config.yaml
head_dim: 64
vocab_size: 19692
hidden_act: "relu"
attn_scale: 0.125
init_std_o: 0.0025
learning_rate: 0.00121
beta1: 0.95
weight_decay: 0.61
lr_head: 0.00873
final_lr_fraction: 0.1
batch_tokens: 131072
max_seq_len: 512
doc_mask: true
dataset: "wikipedia_en"
MLP neurons of a small language model. Each row is named by its layer, matrix (down: output weights) and neuron, and shows model dimensions 32-159. Each number is 128 + 24 x the weight over its row's rms, rounded and kept within 0 to 255. Numbers have three digits each.
After each neuron's rows, "raises" lists the tokens whose logits its output raises most directly, leaving later layers aside.

L19.down1340:145159140109104129127154112144159167109166107160149127139146109156133125134166159095126097146162123128096116145109119143133112096146174105142143150175184144088109109086133118151131091138151115131120114126161138162104136162151115096173102116097156086133080133145116141106103116129129119137104136120157113168100146118121118166132111103068132153147162157150173147106103136112121159141127
raises: "ide", "ill", "ides", "hythm", "iding"

L19.down1567:114130082115135149126105157104132154086122182099083072114171121153118126157110132168135127134098111171144120131094094104115161099101153137152125111102098114163142116097139153151155126102146123112148143120140141153104129097065089126138161156119121145106168118093163099157105137128116112075118121156135143151097146126133131114110156147136145173163154111142132137087168139152149095137112
raises: "ler", "le.", "ling", "lin", "el."

L19.down293:127122103086105115167099145123110126149088139161161151139145163097130117161140152079133113115173121109127159131097115166143144116138107130097114071107126137113143100173137164106135127141133124121145156165125149135154116183073118187099165155132150125092140119138132118069131112141075132100116168111140116093159121083113102088100168110110133138136106144145126158104161088084124108127155
raises: " by an", " by the ", " by a", " by the", " by:"

L19.down348:142078187142110104089099109121130147100123070101131160108130150162133144168150153141149149127113129119159114122128100102165144153152147111118122116113203121084087108130129114141134130129147148119127132125160115141112105149118128076136134089114128101138141121107098140131128142147118125092137137121087121136093114127143098116118140111133138123145134125167096121086149132109105167166133
raises: " its", " his", " their", " her", " an"

L19.down2244:143160131131078128160109137133112096088147152115125156132101115136149130127109117133098132123149157142152084130142165113163119130099159101107114124074124152197123127123155138115099128113133127146140109106125111158155113129118126142143105112139150118085112087107142137162129128133147138137155118132130143149111089117148132124181140125132125068132135091110141133119147140160142178100108
raises: " of f", " of s", " of \"", " of m", " of p"

L19.down1238:141145130155123103110144077125151168109077085148127129119149128159118127177102152112100182143144170142146113143117124131133077099125145123111122152153149142092164113070145108184180172131124070127152099066130137108124117126134110109128119111126139152111109141156130127134117108141124112146157115105108132104124146144110106138124128148131148144120128134117126129128173154121129154146095
raises: " it", " them", " their", " themselves", " him"

L19.down1675:132123132144120118142130137152123153104139147132164124100132128134121115147108145133131100125098148147159150104100145119123131117126125123137080105148091101140173132099157109167138123117099132125127142118113114145151119119138136113132136128122150109092150129109113147130103106104142084126093120153158127131096110079124124158144131113159138132127132154108170114118151134150144128101099
raises: "ion of", "ion,", "ion.", "C", "ions of the"

L19.down83:139148131140101157116124115105122156088159181155151135113100110114104126149091125113169127132125152140120133143106143118117152130129110114137073115119159162135118103114117140150128169147153115087151111102107113138096099142079108113113134163121164153097129134149124091152064119149130115113144121137079149123120151117120101174095135104087109150145107158139137107121149073152102116084178
raises: "ine", "ine.", "ides", "alt", "age"

L19.down555:152144131129128150117128121127160148139147131097170144169120154144110132137144151106099132129115155090127108110124136095141133094098138149164142127153126124165141115122099131125096146190120103154141151132117094159110094118133108122140121142086153162121109121164110139149156117179177145091120096146176179126126103118118131133179111122106140108084121127097086169138124091135131109092132
raises: " (", "ing (", "s/", "e (", "S."

L19.down1135:158169120099153134086123111090114119156106137100153127129133135117149111150129130124115143128139138115155100139138148160135113124113132118142099092092090158134143156120126114199147141160081152104090131111121144121149162089110107110163156077148127138089135172163163102116150103123099116145141136142138119147113139117150144118123123091118134148113152122119066147177150139123109155152127
raises: " as ", " as", " as the", " a", " the"

L19.down1053:157141122137103138093136109113204121138128126087143116110167150118109114137077125113118115120115106106118126130123151159153127081156145087117131132132148125098101127136110145129139111183140125099144117156115136110132124152132081127114166129123167150112112177132113083113149130124113083119141151106106134151147148075115130113157125104145156156122140121091150124095128116155112106155155
raises: "ie's", "ie.", "o's", "ie", "y's"

L19.down1900:136082142124155112144114131114097121109136109118083153137118137108128141130081162109093103138105120091119141178129134101159113098158090130134113117126170125119123135140108110134157112113133135092146132135154131118114107142125085143126133147169141126146131128079114153158146186190134132094161136107134098122189146080115111135110136167136156127070107130146137177143126130117118175146101
raises: "ance.", "ter", "ance", "ant", "anc"

L19.down1329:089145126093123112111126131165134133110086115115160177121152149106136137129122104091073123147092148171134109109122127124108126067146162107137158131134126136099159132128179116159100164145158144132114168122134125133091125153096124148157113110085129125129110124148172132117130136169117162108137130132127067113137112113108121184086154148136113096112161143145162102109096113119192090144127
raises: " of the", " of his", " of her", " of this", " of these"

L19.down452:172119126145096145097116108146115120137098157109122057148103140109137117135154134115117111125124123141137134117136159144101118111114113097147116116120158129120105148139091125118132120145107095138125165198118127119107134133123090079144108132110120134167117134145167121079101140087138059139151155150130104141164092125132167154129126115125100121108104127108095120166078109155205124136164
raises: "en", "inc", "ality", "en.", "en | "

L19.down461:147099106145152135140134157147123150122163117129138120157103148093152136150191170139157100114125112113098118114114121152114090126170123165105184105120124120160140097098119141114122149082130110123129132135105131167098139107130151112148140163142110147141166158158110140130100076128107116168067153140110132110078135160092124112103124162123146122121102138124088163150128130118098099117128
raises: "ist,", "ists", "ist", "ers, and", "ist."

L19.down2168:136154100129116121152112149143133146110120154126112098153175162151113093167115127143092126110079173100132146088107151111140148118170144174117095105153135142146115100117147104131130158135156123145176110144118158135118163060099119189149134123120117134119117142141105133126092123160127148126112126120178092116118136149097194153147138150153163111122133109131163151103098144110151117124105
raises: " of a", " of his", " of R", " of her", " of G"

L19.down630:155069154109084155136152075144143102157136104127121122100176120136153120103136116110144116138147169135115105151110107166127142106163146130101097124101162125143144122196135144118098145116145115169142141114163129100130119153151128107137101152096145169111149121150084120135101122102132093106122178089179135112110113109139093100126141155134097130133153079100095157105152095127106164122100
raises: " to the", " to P", " to the ", " to B", " to S"

L19.down1716:140136128122135109120112111074134159150096095098119150167156127117151101174119131153101098119100115101127156075144120138158126131118106089099092126114142072125117109125107088141149133120171149132111159178150140194087128092112152141099120135147133118103126110121143110122134168100139126175099184153146110105118133105105123123115120175091135137172084044114131100144130121099117132137118
raises: "s the", "s a", "==Plot==", "es the", "s to"

L19.down1714:099139165099110130120125122132131145109168154150088153168145084141111139136100103128139137119098128112123078115103143153191108124166168097110105208134118180090081130124121103096126150136114113148147072131150123135099116135125123150142130155144151139132132139110135138155144112147119137102135119112104137114116131139095105154169132147145125150106146123100112136116106135117136131166149
raises: " of an", " of their", " of \"", " of all", "y of"

L19.down868:105121091166135159106100063088127112149108114133113136118135122140137138101116143195100110158127136169143095105099116134178146103172094175140078160123144064138146133155117125133145119086097116129099093142143132130141106124138125129156134156171125135137136100107121099148178091146110123155132087129111127154125177139151100127130133138095098121153136110127064126154137130132126106128097
raises: "ed a", " a", "ed their", "ed the", "ed his"

L19.down1454:131169129174131115120220117120138129127139131115136101120108112123159122143149151104140127094102176141120134113114164098102101131105097123108096145141165160100112141085137161149100118150129124118144086102146106139129172123081113100136141204093113122115106185155156129098112124132091119117144128121076142078141080131144169135122110144110109137093130123146142162125135133150144098140180
raises: "ings.", "ing of the", "ing.", "ings", "ing,"

L19.down158:111146102182113105118135118092123082140099110103131110100126134107132118153112131133135128149087153094163129125143103129125133120133160096150102134131164129089142117102066126136128134120104148179100147159140126146129099121173113111096107149115107136159130138142104152157156119155126119096121155135106144161118103126106138105128102143152144193172142119133117070124149148099148086121133
raises: " back", "ed out", "over", " off", " down"

L19.down2300:123096124139138144139171110105096141115098104113125066152108137104153074086067143154157175146102094152138077136118102130129136106133099145090121136132073147159126126184091163132149139129103119129086123125155128117122153122132128120157172116163121157136094087095128123149124125145130090122101138110116154101111123059157160123114113097140126143194125129080134116130117121142140115118166
raises: "ow", "be", "so", "bl", "bo"

L19.down2311:107178139160081116141151214113130122105138139158070114137081168127130117149157164154088145149121083156149147112121145174150097102135143126116119135155140128151118114114118085148127141147163140124129118133116105096107134118142103116083101160141147123156093142145117156123107170115129146129126129139099134153148140123128121131138155062181122119104073138105073167107125122112151099080149
raises: " of the village", " of W", " of K", " of the first", " of The"

L19.down1932:102123169082127132124093108133135112147142131135124111155077131094090100183164096127088163133158135104203143142150154130154106183111128142176114142130150137146122088098147109136130139156100161145113120125163109112116147135183124162162138179146134110168111121125119080173110106121130132094158157161117139135154147101128132133105129100118079109145146135109175125113090129150121136161097
raises: "i,", "i.", "i ", "i B", "i |"

L19.down1014:131180133098123111112131108153108121142110149119102143114136124087136103098138146102173139100114134131115143100103112124153136129135140151114168111150112131135129126116134098149125120118111119116156146139119089175178123137096125104105115159176086133088113132106131120114154153077133156132141175132118115161157155147101123095137138106153147125139146113074111159135118122140095166148169
raises: "es,", "es.", "ean", "e", "es ("

L19.down790:141125153128134122096133145072112145131067141151111158098118143129107151114122135158112145129123135137143153112110136136085149143152092172182064115121079122117124119097142133118163155109125110115130123058127139102076146106101130147138138185146162158112115087088116186130179164133124131123083118173128122072154109158100154126120144096136143178161078101131098125122111155115160092101154
raises: " day.", " year.", " time.", " month", " day"

L19.down2029:147127153147121118146135105151166093179115090156149130129111082130069114115150079087128101136144183125133147098171140091116175109168155114172085129105173135134124121151110130132131117086130124113097115111065104137151110102160160154160146121136123132121111117138101162121120115074136155112155121138122104167110137170123131076136132169096103148128094127113148124164121102128194122107063
raises: " to his", " to their", " to", " to B", " to S"

L19.down264:113119177146093147123099132121163138110130165091164127112170179164136104158100135139118151134130109122115142103162154130159142127114121137120090145094108148110133127138114145140138163127147137136110150138157113123123093059122126102114133147092119129130118135118127122145144151147119106117115104098156107166085152103130064127149126112139134128113119099098149131179097139137111116186089
raises: "ie.", "ie", "less", "ion", "ion,"

L19.down831:121094102179113098093137067094145146164103070114095136121117115141116117141101119157096137121130145124168124112109107101212118131158141116147122157141182150095126155074139130153153141136102114098120126135143120133110115143121102122152126097120089181143120111127149138146135154121107123120112123117122123167112158148122110107091111151109144136125143114116102127138126157090128084150100
raises: " its", " their", " it.", " each other", " them."

L19.down1172:149105114101149129124127103148091107142144152115139140121153133132132109121172103118130114148110134144123091151163103160136113142104144137096114108131095160141161070130121124174121154157123078129130115128084156136125124145106144096127164084156124086099154073149103103114123164128164111105134128166103129102095155089054118144149171180127163121107078127137093080154135140127088132154154
raises: "o.", "o and", "o | ", "o |", "o,"

L19.down1630:140121142108129180124135132076117144115156146127139134101190113125109130106089126120132127148118148121091093130102132109099102117073128160100147113083150111138140146157105152127106158162127112151131132145159115086126151118093098117113158157163108133115142140150092116147113118116166108145160153094170088121098123134079109146109173163148163122111106139135096158113096114162121119138155
raises: "board", "t", "ture", "ts", "to"

L19.down2126:152124122154125155110124152110128136100075118108124108132112129137151139133133134131123097135126131152115190114148118112125144112122104110129122111106154151138123157123157118141118160137120124138126111128123100146108110107134142137078151076146071130137086119174146161145110150101101154120152153183111088173118081174137164143130133149122123159159162118105099136186165134179117179171155
raises: " that the", " that she", "ed that the", "es the", "ing that"

L19.down1268:136118128133131131125122136131132125126107134147128123131127114123135130116135127140127127121126146126121116123128111120145131131128119126137139140123134138110125127135109122124125125128118128122125120132120081135125125133108126133140120121126134106122129121136123134117142122126128124127120125154133123151131138128139127124130123139142127131126126130133128100132139120115145127133128
raises: "\"),", "\")", "\",", "\".", "==="

L19.down1500:129125117171111067105141106118103118120158143169139140136130148125097141135090136094138131156155154141138140133129118109142157113117132133113155139117132080168089149107100104116131119121113143129141124161175120086142131142156160175133148120177100141142166151086141079097101110159162120126115149152119134168096102069140127123117131118144114123132124204105142091124135124125067089142113
raises: "onic", "onne", "en,", "on's", "ena"

L19.down2242:125156140123130152060113106148128106122129070086161162085112107110117176144134111144151100143167128111134106165105156128120099108152107084133107080118145084081137115104112141143108136134118145141132125108117114150136117134100116091115114126154096151111123142141136138103168102147118109192130067130187108137114159153140096099114127142146155158131175111117124095113152177132062092139124
raises: " his", " a m", " a", " his own", " him"

L19.down1469:128094143127122118092131150103168112144098129126148102148134113100171140157162096132161151147110108141112073110147127114165145158142148122140133107093159133098113139101081106105141116103135118141123154097105118135109070142136111121133101129132135158119118157185122164141133128142136126145124117193123118140155101173110135148076115133147157120140078163129130112157155142130124099113146
raises: "\" (", "\"", "\" and", "\".", "\" was"

L19.down778:110121128163110093101109085056147154132078111117129142120175098137130136140116105165100131123105127141156160055140123114184119135117133118121133155163170064134107112118120096139187117118149112114124114109142100121085095109103140124077123129138138135119113151074157139119098125110124117194099180132089143112131167126102126141137099143144106146180122089096140129150153139133121151172105
raises: "ed their", " it.", "ed his", "ed her", " him."

L19.down360:122094124121087101108121155098137162105118121141152127113100115140140131148138105115115096158120130158143116108134114119137099135129132091161097113141166104125144126105166127165129133093138126143100099112146118138107105094100107146124109145198116149129113130146135121122126121140118150112151124123107102122134134197103152100127135152148111104127137140061164117167157144143126096156076
raises: "ed that the", " that she", " that they", " that this", " that the"

L19.down1306:120102145152126106115148112105108165152108111130112094108152107130114147150138143131129174097094109153141125099154116154144140115118135110138100176149194115130135120118129091146151122118127093076113125157104155114080097126074138114119119149117109135121103134114136139112107106111138092119110164115097127147125136078121140137158090110104112132176129131091129151138167131140138108102129
raises: "ify", " their own", "ize", "ize the", " themselves"

L19.down1747:105128109164120090125128124098134160119076150129150155111137131151141150127123099161127121128136149143165132089146092094138129102122134151144114163156184106102105100162154129153156152133128103139149093124135092098070102122125119094106136115159123147133101135107162129122111126132138147157139132155112134151121179142084129118110141167107107105140165093101112118148136190123129141167080
raises: "ed his", "ed the", "ed their", "ed her", "ed an"

L19.down903:176140090096092098105116130079139098108116150111153130114117112115121111148139137112162113111111142117118123192134120131132135161131148130108107110109144141087161059124156112158110114124149128137137133129151105117105140155129121110175126137135130123142151150096148139127137154117114118112142134159119144113130121134139101132135125128156136140120120101146111110110141151122158094166102
raises: "ated", "atory", "ator", "ation", "ating"

L19.down624:147137129160173136125113129144124117137124127078108078133149143131114136124146138133123146132116186114123118095154100174124142172135159175121148110140132108087140098122094133141110126118166107102118137117088103153122143140136108093143153121101120143178103145182144125172120128154103124143147099143135121074132108163109135115132151120129128132111093123092158103103155121132108147123123
raises: "l", "erg", "red", "less", "raz"

L19.down230:193113108120126151126122126093152125182134104115149122125137130090146133150176125131114121110158148120162100125103190122125139147117149157141101108109134139167163167117137130194158072120124157091107132090096142156148140110097106129134149146161117124142133124132151066129100095095106108130139098146152122113127128153114124116140131127136121106127141154143082112154173122125112118116152
raises: " as ", " as", " as the", " as being", " as \""

L19.down948:149114130133119149126097133098132187142086113109145136112111113099147116153109109133124125123091120130140147114106090131125122144137116081122092135129135091096153115141138098116135138152132143131125118150112174137079128118137112108156131128116081161123100114130132168106122156142090142148086148112124122142102111134148152145144137150114140161117142136079104129124118133100122103156088
raises: " its", " his", " their", " the", "ose"

L19.down921:145113118118176165108139115091162160093106088178106163111088149155140145104133152165111125089128134118165159140119131124085141131117096138135132136119108125123141158129147145138136104085148152141170122121120134099159169069155122127125120158156136139138108110166108106152121100121117136158111173133106150068110138144138134140133162167101117134156101172090132141102149132141109138133100
raises: "oto", "agua", "une", "asa", "aru"

L19.down260:163137127128137110156106152139140117157108079081163123165134192112140115092127095125159077098107155115140106150165091124126118116134124109166095143091086083118123121147128113162126158142175100112129165117124076097148115109136141122096135145123138171130149151161087163151083123125114097172112129116151122129103137141118124114152140169159155099156128138109137162103148137094143122106148
raises: "ty", "ists", "ties", "ist", "ising"

L19.down1837:113142163131097124144094141144114147095104129131095151149131134136128131143109122139116106116070144130087161097109103154131093133122104119125136144111093138111115097081129096119171171098137105112138130121149129170118145115111115158137126094117104093135152115135154153141126096144135178147143116152129086109123136150136137161098143163141144102126147130163142144110152152121138104121139
raises: " of a", " of their", " of his", " of its", " of an"

L19.down2426:170111127125109123099133151093137132134105158104167137155100104132099127126113127152154104156156145160176190137108162166134127121118121150119122098148120142098095115116152122166088129138137147117107157112134113110098150125129128128117195155126127125116074176132072117099141149103126166151148154078104124088138109137132158145135107147145150135162156108153134122109176170149096133122130
raises: "ation to the", "ated in the", "ated the", "ates", "ating the"

L19.down290:159135130113186112113157121135099082116132150103154156091149143134096130124139114071110149175103170148158161109109127118116097102135100144097111146126117120136116133159099112129117159132104129141134104118146121108137129096106116135131128097098077124115166172106159155129134155124131070118066179146155093147112089158114140154135101082141158106156122111118136138113118151149129141126099
raises: "en", "en | ", "id", "ou", "en,"

L19.down2068:166114114088118125129119113114151136115117133125117092133144098151149140082157157173123143143133144137135123116177111106114176125113127141131141129094117146104170147101134164109164112095124126133129138110157121107153138146134081090148149089125155137162142158160063135136159129100128114127138144096133141130174123140082109119087061090108141125117120162146096129097158155109164118093110
raises: "so", "ce", "ces", "-g", "pt"

L19.down1128:190087072098108152133148140114124147106139168124103148085102132128108097162115124133124123095114135097131126146119122145139137148150143187152101136147095121134133089133126131142132128161123162123124134120125172123106103112110089177104109100104126129084170113115106126143101149129122140088120126171138119146048150130060142117104112112091123123127118099113133131168180122118115084119134
raises: "ines", "ines.", "ine", "ine.", "ino"

L19.down167:154130092134171111115155148111079193128113137090153106077096143123124122144125154111159103098102155097119121126109153101134100106135132138130113139115131111144091097123105162104126155073158147155158110158123138150114120095137098169155157151120106157128124157119126110088083086102121179135113160157120163118104132125136130103118106101117135161120105121168176092106115112100150141135127
raises: "le", "ens", "ur", "ure.", "les."

L19.down1240:170074142108136101130152131122108106105123154109100122110120113111102113124172162129107104132123142130134130112148117125147163164116147099085084152140133135102180114125127099145117104156111146124164097162136120165070155168153127182104073138148116148102157111149087111108125072138098154117121120159120112143160129139124159129165137113171093118088082104122124187111150127132099132092115
raises: ": P", ": F", ": D", ": E", ": L"

L19.down1102:088112154100099127109147158138131123112119080106110137114126128068122143116107108117117107087115148128141126135147127123100116132124116133122175169119096111140162160138109125152105156138143131141103109135087154125135120143153144131119118118141150141061150134095110131108172153060141139181123134113154152155149177138135174137148144084117122137112123153185107161170116131134104162119071
raises: "es and", "ous", "es,", "es.", "es were"

L19.down1477:109081145119135108129143117130120119139148134114119101125167112109118136136108169146152181112101122171138090125133129171166146133105117108120108160153203147122109093080101126146112120114122114108142110122079163137099130130120086129115112101129112140115101105157169141137112090106122088096123137110129125129156120112129102133165083127083130147153106167121092160158167144141123107090122
raises: "ize", "ize the", "ify", " themselves", " have a"

L19.down5:116099106080137171118129116170134153130168135134082092174149105132129114175142093113119143108154099128106133126142102140094104169058166122149107150116091125106155110128171111135164105142111133116144185112098130090122091177103119129125181175142131149145137149143108105138114125145128114129138144143173127147154162125117121149115110129126110112129124094133119113111111117160141122138099
raises: "i.", "to", "i,", "ini", "i"

L19.down147:143137124099146145149080127139141144129119118124147118117108158123129072121102126110152127102123119158137140125113150181165144137143118161111134129102139107166101088125096154112121139122136172110110110133076130127138153145096108142140183111119112151188103137166061133159125106130120106172143116132126138127109138143137106093113117142148117038160127155115106111086107146162140185166174
raises: "y and", "ious", "y,", "ies and", "y"

L19.down129:152126124155087102110119169106087107102138152113118110126146114132129168144145112122145149118121200158124129168138113135170159161122113127143149133139115085125093131132103132150108101136121093133163111132179159097151132074152098101114111132141133106133144140109122130148148143168105138122175140118113102119162115148090150107138129124133151160142115081165134129175091123177152097139106
raises: "head", "ward", "time", "p", "wards"

L19.down861:161137098134136145082104125139078128132128176124074156149122149101132116130086171101126134123131153161157152184124130110110096110103139141150132095118136117135121119179093141163094151141130133114158113098148154125134156145113099148131162128094120128160144137155122112117141118124135103088172126112117137107085115150114102137144156107150173135135138099124108112111171143171094112123118
raises: "le", "eline", "ograph", "oun", "le."

L19.down11:106140119134145114131131126163160173149132125119066099154121154145127149133130092151075115118087155125152181145140138128132080127116125119130160113150158165141095135151113121160131072142132126086089149158100112075089141122104166124140108096188145141092130108156107132150118105136141141158163119161123114111085117137122117147143092160154074142073144072107149123103113143113146157129117
raises: "Government", " Ministry of", " Government", " Department of", " Ministry"

L19.down2337:102113167101102114127146151119115149146111176127132149147145155125110072112149124154142150121161113109140125139184162129132111078131148105108140145128149140117141073158170182085159144111111091104115160147082123132143135139124094143114137135132173167164163172125115146162139105145123136167138096146092059131143155146123117166117126143133155112162095105136157141124164118122056153126143
raises: "ax", "iger", "reat", "itle", "ex"

L19.down771:117151084116103117129110165181105146094118132168120136122172157134148074117120121126136122123109143150132172139069121155131160107162120174131129153141117122170132102114117077138095175157138132103129090146109079108106129090148114121136122130140146084142097130118180121143119119107137147106120146129154121123128161138112108160126131151168116099082136137125100139069118147173161094123094
raises: " of the first", " of the c", " of J", " of St.", " of K"

L19.down1051:151131151143114133156090128082121127109120136111127140179154096090141148121150132173078114130112122124130179121144144129190143140138110123114099102106125119121094138130145103130147117111176174109094157146155146168089090101115117143087154118124148100141129177089123145123085159143126148192086186143141120100091119115098121160141094135125118167159124092135111096137118126124111135139147
raises: "es the", "ics.", "- Coordinates: ", "s the", "es on"

L19.down650:136143154119126126085112154134106105128129108151122148085118169087122161124116147115096128133128150151157125160122155146091093127053127125148150134075122120131101122111108154088129139134197155122174148122120145175148116160105123129135073102138120139160115140119138172104145128105131092125156145126143117103133132106114146118131152139085171126095109148157095106113148147107139123083114
raises: "m.", "ms", "ens", "mer", "am."

L19.down1835:176155085140156098184079087124120133113126125099165133141120162086138159156131145124131108126143122131146117162131116079124160150110125140152156109139096117162160121108094119113106130090110132115126131138108139148101142139092105151152152140145140140185109122130122113117132131100138135112085128160092167177149176138122117193096106120156164146189115151147124118115172115142096096130154
raises: "le", "le.", "ler", "les.", "les"

L19.down1069:092151143158121116124143086113150146105084084149131124075147138161095142161093133120109162124132158135151111136126098106159038084104121114124123163198150125104133104098126102147148149137109092132148096088119139097133133117148111113123099126147114169127114150104158135105119104153143101176130119106086143090152185131094100126131137138143149127125136127124120115153143154115111128165088
raises: " their", " his first", " him", " them.", " it."

L19.down989:121126153151134089138110111104159091144086120131123119113155141133107144126103104108143143132118149097094112167149134103070159130147125140138140134137130118154159099138122127133148117124123105158126121123119102115111178174126114110110123080132123117137143145135151102105152065127162065125119176115105180122095138152095081152147113099144135126149080134130163119142106148139149159170163
raises: " places", " place", " place.", " District", "erected"

L19.down299:128133143080103157154112072126133154104118091083065170160155146166127095142127117112147138136149110118113137110130116116126146113091158177112127155122117129142154107102091137141159127107146160122139160123121139134141106158155106139142136091148149118109159142150101128107118110120116142095103132089077105107125149129112136162165124123117122140108119104141133134116110118147102132142151
raises: "o and", "o,", "o (", "o ", "o."

L19.down2436:099099147125110131109115152145117138089094129116156142121159134186136099139131129113114113086104129150136175133100118146139112159139103140119084126113104137143111066092151111111099177099103127153152102147116114152117105087135131168158145111114168130153140095087121157101129082167154170143143130150065119132125117142097129157142140149129163078158158142152122123114106167125132092117114
raises: " of his", " of their", " of its", " of her", " of the "

L19.down1986:189115117138132151112181079102125141135137159129096117180141137111111098109152149080168119133157129127120132129135170074128100095114118156124145126116144144097087132147123134153121153103168123115176090131130125167122173134145115099140145147124163107137133139078079117150097138102126137147118139171112122119142098128139114152120118127089150159182195093151136115122065131131119145112126
raises: "ides", "ide", "ids", "iding", "idal"

L19.down1834:151126128096089146140115110130130149147139106143117148125149102132142131159145154140109157122158176136112130111105122138126127164120169141105151126151136095142115161077094106145175148089155094160139191092079105166099117113126141178130157118184163143073121110165135115128163148142148137121152136130103112137150157178142144083108136133150163168095112109116123112128105117066109077125118
raises: " year.", " year", "-year", " month", " years"

L19.down2054:134133124117113144122105134120146144130103078139155122082148116084123132116134135092135142084117092127117114115134106127145094185107129094062078110139106159135166129117129100149099122158151116158155118101111131152115122141123127112146130147131094127164145107180137161128120126111166168175142122139168165106117149145092080109084144120097119130132107124111146134126152089095111125128135
raises: "y", "ists", "ist", "ism", "ism."

L19.down1292:131126130089099113113145127112095124113125098154114099191127142113134169143156098096131108092166141142129157134129111134104119106157085138175130110113106158152088105081108126098111116129127160163131148145131123134103137144102104127148158134150126147079142125118142174092135142146166105151092095140107099099153116125088096099090124099175141153123111140122182129130149138130104116112164
raises: " times.", " times", " time.", " years ago", " time"

L19.down1591:148152084117124156127143097143136127133083163125125100138143135113099146146111103153131192162143120127131113167116136184091106108164159089126130098094128147150147077164124133144147126183106118142168130109091122149071143166080148133125095157115141165076136064168158063120158118162137134101117117106137130121131179101140106156138113150130106144175178075134146097128138169107143160158120
raises: "a C", "a M", "a G", "a B", "a K"

L19.down1578:124132149143134103159141147115150132115134153086132136154122104107130104147148142142112108153127137126135119118147167072116124146098110096108130091147134137090121116108152120105155134099146132128135135153160137089139134095123122102129136104144123121112152127134112123150054088137134167152109130092147134164152151118135118125134117156134148150169141151120151117133132129185131131138138
raises: "ective", "rib", "erm", "hed", "ect"

L19.down2306:137127116093186135121127109116127114115106129108102139121130150158181161148138104159143143103116137141145152100143140163133157140105090103126100167102137090154141127155095114145120108150106149168135100122138146124119139165152116129132125140100076119107111133123128133100131112087136123139125193131098126121156097113164121199157128141132109148087127126162096144121074143129144176120078
raises: " second", " fifth", " times", " third", " time"